Part of a small language model's weights: rotary positions, 6656 steps.
MLP neurons of a small language model. Each row is named by its layer, matrix (gate and up: input weights; down: output weights) and neuron, and shows model dimensions 96-223. Each number is 128 + 24 x the weight over its row's rms, rounded and kept within 0 to 255. Numbers have three digits each. A neuron's up and down rows have the sign that makes its largest values positive.
Before each neuron's rows, "fires on" lists the tokens most often at its 100 highest values on Wikipedia text that the model never trained on; "fires after" lists the tokens most often just before its 100 highest values on Wikipedia text that the model never trained on.

fires on: " a", "A", ":", " Succeeded", "Career"
fires after: "\n\n", "-", " is", " as", " Website", " ("
L5.gate581:132153150122171117104083155157108133136162112167130102157170082100120125077139120121175131139142072143118116114121140165122113103143134118141144121150167135129147105197130149152159135136183118113141150120102139160158090139125126097090149150086137117130152113128100123124142135124160164152088159112131141115082126113127138147120154094154094112151149107125121130137161124135097143116142
L5.up581:121132138140102131090110131126114078120167066150102129155123139126076048131130121100119130100140124150126136149105162113078142096132153147195099087157124135102138121125107095140096127119132122149152071146091178106122147185126135110116164174114101106103145141115124124114152157139153117111102129125129085160123089143098092166111145113149140114095155133130123183114096164160127140107146
L5.down581:139131143137133166156150119136162117113160131163128102142118126155122138134174113118132142133093121101144149146142101158138145107117134133102099114114105131126125141129109139138152098110107118194172107140084102131106138119122099129128176143129110107113139122137154173166136124117111131165147130119094149149085113160116130135114144117124130094107123166092142135118129101188069111154153

fires on: ",", " after", " However", " although", " Although", " despite"
fires after: ",", "."
L5.gate230:101139122156157162136094135173073153187107130096118128162148135119109153114148106148159135139163105106113121109137143132135087131154065120149093128103144127126126122125092128125161137127105123139170124140079176148181135126111105126114121137107104151166132164151119157111148089170097141135131128114123128140146108071134153133078146113159125117150127101165153133106172137127106118125124
L5.up230:154133160073112135164128165156134138144104107115125135155110148110102087126128139093161156112135146095116099125133138133102073146105112118145110160122153122122103111100157122124162162115129126100164097107113156076090103104126103152117144155129124126168123158127137123161171107148078128093142142132083105123153120084114131120135164165151160107121102103170133124091132149142134128090091
L5.down230:152146128102084087124124114119196121096190138106130151159116130105153130130124138128119127134139097152155100091134134159132135119085163103127143139159161148135132155101142157102145124129141150103115116092136108104095100126109152117121160126136137099124122152093162121145145131078108144140117164130152128112137115098106076092156142161145112118151100153100113114149097116118114120135093

fires on: " first", " the", " only", " last", " best", "est"
fires after: " the", " of", " first"
L5.gate488:152121100117148101132136153156111131125139106112117137114151113121099129171124140164164090177134131143088141116126102095164113071162085121111154130145143137127137136189152123134117131107157085155190134115146129097121146163123167136171119110094138118128121172106121103123132168117137160117091130152142081135128094116190147162117118074126107139131141149124148128142149114117146122149110
L5.up488:147157096125118130132132145151125139105110089118134151144087142159104137182124081132137110133148133097115177100119135094133105141130119070155127123116126152150137094143171141124111144135174114115134137139169124098197105157149134153140108109122163144139137164148136091110121114073127159107123102149184120167149080131119125122110111147084134143194147138126199116172141114117115126108150
L5.down488:163142100142102137152098101120113129111124184129156081108085132149106089123100107128110138101141123141155143123091146128160122138105110156125139118152139132113141138127117163096136127187129144119122144118118117112157108117113067179120115122098154108134159110152133132130094156123131122105157101110102108102152154127139122093093150144132143113153131147104133120101151148149117087089155

fires on: " first", " largest", "t", " only", "est", " best"
fires after: " the", " most", "s"
L5.gate541:137076068128135113122135111165119158154111080108117109131173126119098151108129134140138103136131141147116110109127098151135135086149079130126115132128130157139123096153122113124091114093077108158161141120137172103123138139078144096175144130102090156138131153161125131118098124124163117146108138136135104165104110070156114160126167117126102129154151116129127160130134137143083104131116
L5.up541:140118149105137073135115139134153093119096094122131127111128145141074138142111140148145122126149152120158152124084129153127115107122139129143130184137138147144147098115125144120110168097134138127120107118148154137177148132078149085092145138103140157129142176083162076127159130115097105124121198118161116141144115145096105159152165130114114149155092119106175153131108130088097113120122
L5.down541:126120165093116119116127120125146121123099153123125113141074154126164116144091119133113139143137111115136172137091147117083079134101131128172153112124120158119135127107159114096127145132115138123137148157156124154116137110127114144177114131120154147148117152133138138154142141136203101129113204188107127073142143092112114127096180176138118129160142118136146148102144153106116126122110

fires on: "z", " Mas", "ts", " Sh", "s", " Su"
fires after: " Su", "-", " Mi", " |"
L5.gate286:097138138139130123147103133114149101138136154128124103113122049097125105078134115121155110135137139144137138163178113110132154134091108094138128102118125137110088156146111134159142105110175153147125132109107128121136149118148114139132114144158122137078135109129132115109127112156148132149106108134105123115126138139140169118129131115123123081135105104162132131172109127133108099129081
L5.up286:119162162136114098128128165153140122144107154101148084139105139137137103129101114082142139115129132069104125121137134062161112112131153141158118112119131113120137142169182137161143115116148119092129109152145144110149136114133165166123115112143110158074113122151143140108101083153154129144115125109133150117160158142117144121097145140160098143129113099143117150147134127199125146128123
L5.down286:114168157108158113149129126123155119115132131166160100155104091120114122129140141092169153098123112169132139143104154104148145130134105089167144103133163119134112138086144109141097169121144149099102092157144107063127140160124149132070146087111118125124121089150094162123131150085158136140122095056124104096068134098143114122115130146127181154127145093163150147158089142164120091155111

fires on: "z", "-", "kan", " Sh", "ah"
fires after: " Su", "\n", " Mas", "ando"
L5.gate310:107119103164163118169132149094144152154118158156097120129117132115151117096149120157148146092134132172122123133168095098140157105150129137157127066144156170135132117123087081123167102193151125165110132052115141147108101152138130151146098116120127130135105121114156133104149071103150152160090106117135142128126192137168150129116124142117090157110144102133104140140097107110119128141103
L5.up310:118144148117096116124123123142133140130161160120128108141122149120177103147106084078122119107155103149121136141152124115176132113105154140129145085085161116118107146143137137127188114144162118110124111145124173077128143157121135138129126140084131123098130093136086115122121089139105136169077082097131161140123168123152138114127128152151109130155155093132120166150122157110137151129117
L5.down310:122161113121139119165120119143153123110189169147134090149120125132126143142118128111173179129128134155118115115114172144166148105149106139112147104126123132138113149120108110110124176123148158128175145109141120143140108163170153159104089157083108162136100120161111111152137128116145169120089136146095120071091123074133084126191105131146123108155101133153104141137085148154111126134119

fires on: "born", " as", ":"
fires after: " (", " Born", "a"
L5.gate217:137059149111141155132103129163103139122118127118086121100145074082151162163159157094136119152160114142129100148170121114150129105122139102116134143178139136118147127144165116112150077090144113127144179089111161146151159110156154114134135103105109103150108136141127120127094109132150119157083131099119096136117103081142147141115159128142112128117097121139150161137158105111103120141097
L5.up217:111131148089105142119111122119143185136122125150101117127138095072097127135104130089160145140122105103101122161160119160156083133140149113119126133131100122103137156134109160104185119154116169119135169132091165138131141090125105098136085118084103116102094123147129108123124106134116125116091143091148083132119112130110137200152196136156103093134104140125108151078139127114104090159136
L5.down217:132169143099138115120074130086105104170132120157094143142107151139115152095132139115153133124139088142128137151113140136146154109111116121118105173119089128129147132118079110131174121140139117105142147140149153165131130157119122102117137150099140114136134108102161098121131098145124091118129146125144102104123127174094111167136091162149103086126142112156138141131150145117115100164150

fires on: "="
fires after: "="
L5.gate766:098094110158116171135131176143099138131158128144116100163122102120098124131166120141113121124107128111124050096143069131118101114080114177092115137162103122116153136159137110131073128139123179127181189107142118122140127148116124146157149132143147133082145121156120143091103112143123168154095079113129118156093129100140140123122139135128104128111115094148127133164166134123110119072100
L5.up766:154142151112156166160126134164116121151123142092165161123080115108097109139121103114140134150096064106139105130150067126107127117097076104098070161129101109125123133134109106083112129174091136105149135117156145106128141142118133139151137161143124099117135133167126135124120125155175143142107136120099100137138134105154122147114137150101126181101142091094126069141150109123152087134099
L5.down766:109138149115181140128123147139132134169136144130129141138090120162126165105139102145126215150125113157154124127150128108100145115130086121107141112134130055138126130143111077104140135186124109111142152134131107070129140127098118162159114155119102127120124147176174153105119140176150122132127096123101090158122127103160124083096108149071153152075113151126125104140110115148145098136099

fires on: "=", "\n\n", " of", " acc"
fires after: "=", "."
L5.gate691:119134118135125147136132123145108153159177189134115127105126123151151115149140118136164117161152121160128116116154121112162104104128122155120128112151130131166159155155064097137117121128088092130172124158110115125167119167126108142165151107132131125059123116150136160104115094131121169156115114090136122155110108105083130152144136138133138089119094120135149169114157098141110115149118
L5.up691:142145168101132160121139101141127148146130143108176153105118117122124103147118131087172156171115060123159125132147095133122145141135107081109123114105127122126116123162084093140121112117095057121159120158091125097157147139153147145201141126159130145106117164146113147125126137138155153126108145132083082180133086125130111146087190157101129125121134086149160135118134096147135113148108
L5.down691:144128112104099116121094117100128132145133159130108130138119105127119161122130124093162124150170120130143134077155117137106125114120094111125169147124093133139136128088121051110129118133094093099135089175155093078156144124087099156152138113117125134125126105122135129168145171153129088151170089114138141158105155103129142123118131105118133151115137103133165103158150114137135135108099

fires on: " He", " he", " later", " after"
fires after: ".", " He", ",", " She", "ly", " when"
L5.gate882:132138124171123121110134110158135116129120167124148131137114158108150136119169100144168129125108191126100118102117086123147097130148130098088128165135132112131089128135127114133125120145182130152110119069134112149166150093126110114106172101097121122133054086121125083073120126144127121104154105110080139139143101110115139145096149120119163108168120120179148149095144144086111142131148
L5.up882:118152153162103127102124106172128110142114160107170099103136147104138133135121145110153134124128059172108124100125113118160158089149139102116125120123132089107083114129142193123151112129089183107091109157093150121126129142104146142129147113125127126153089116106115142132147172133106126134115146128138132094139128114102087087192155127158124141137144135133110137108150120128113114122120
L5.down882:116139177101142116112095124158134152123139154156125140132117072120142097101171148118133112171126116136153095126113167108138136123122155101167129127142132113114147137143129174126134170159143133143124113131138134146143141149122106151131184156137110145116124152132123181112118155112101155148072127130112140128134107121159112134107127117111123134110137147105099161110107139130142116102110

fires on: " However", " however", " but", " Although", " although", "|"
fires after: ",", ".", "  ", "our", "ron", "ow"
L5.gate866:103096099159096082102127123123120152156139139126131156119170107088136113150120120157115116164097109120113131125121135087121154138124112124147069125178132104134096145127127118120134130155138136148147178147181173123157082113120126159122159135131157149203077155099147114141102093167128169142115128131170137146094125116142094156105134119142143128163134117130178125183121141121102107135109
L5.up866:149137159141125134117138151101099077129121150166108127126176155124134170172105189113168131128127152147112121119150098111168110156108097126116121134106136144133113175148117129177101134088137122133116132148083134158123072115170115151105129106143136113148144133132150115154132164078106106134088144140092118168124123138163097129140148128175179141123136117113127115132142112093130154102122
L5.down866:081161115153122092109133147117161131162125132148140121124162108112069078131107146127103131117087144153087144104137166150115122130123123137104137087154161126096142116130158096126112144159138131118126165120125134113130143132109144134130177156118151141160135143076145215141061159144110117099118150115189141111090132103118154153116129125099147144160120157132160123170128114097084145118097

fires on: "-", ".", "="
fires after: "\n", "=", " 1", ")", "1"
L5.gate790:136107140147119128097121111159093137117177117169133148126109111084121109135150097122149122119135117152137090138155110107132119089129129117104118094150149123145106141157116122166143102139138099129182152132128147123149121156134160099149127110128108105128117111114039114099093134164137171180129174118096152113095101086145128088108139108140089122128126144178136121154135163157146139114090
L5.up790:099104105136139161119098152120115135151125145125198130132132138120115137107132155139145144138122170117103122177167106118136100099139134130138180118090140153161178106115108131114153133119123125124098102118108115119149109155116131122180085120124126141104143131116110123130114135152128121134120122092119121120167117099132127135106167116118146124152147146156131140101123079117136107130141
L5.down790:171146149133131126157120166110141089136152087121142131163124136111110145108136132127156152128096116137127111138133093126108123137156148043142147146133156157144153103107192129151137147120138141131121108079120114128144122124094114092133096141118123129102136112131156149150213127133102114142167109121152080126122106129132152131116110129153121159123142115130112126118134083144127089164125

fires on: "="
fires after: "="
L5.gate768:158099124161141136157056133112119107147184091113139140117126133115106135101140161116121132126123154134128104132144139135148118066124120148137103157115182150142125082131160117161162118164123133130149137113178122140132130185100140137158118124103056131124147113115135174131158164138126134131127136104123104065088131097126112164084132109099119118120076129137143116126139099143101140124114
L5.up768:140194137155147118107070114113159097107119127107147134140137181115118154131109131117122128120108114140142100148128116123136125120102162094135146130097092161147089164114114114093143120122106101123160155150124101094144112104131109097124102149130098089138134127163108125096124130137176092138102120091091106134125147127148150144073117128123166135152085110127189100092148133070113120136158
L5.down768:105137176139188121131126158156103127186135094122120107129123131131111117127149105139174149154129124124148102132137119117096153100125110141144175146140165120148118115144128122108117147109129155108115109103113119122157076115123145135172125115138128134147160113123147100150146112159134125103171185102139114115123142156180129127103088097083104101127094116086139129138152143114112169112123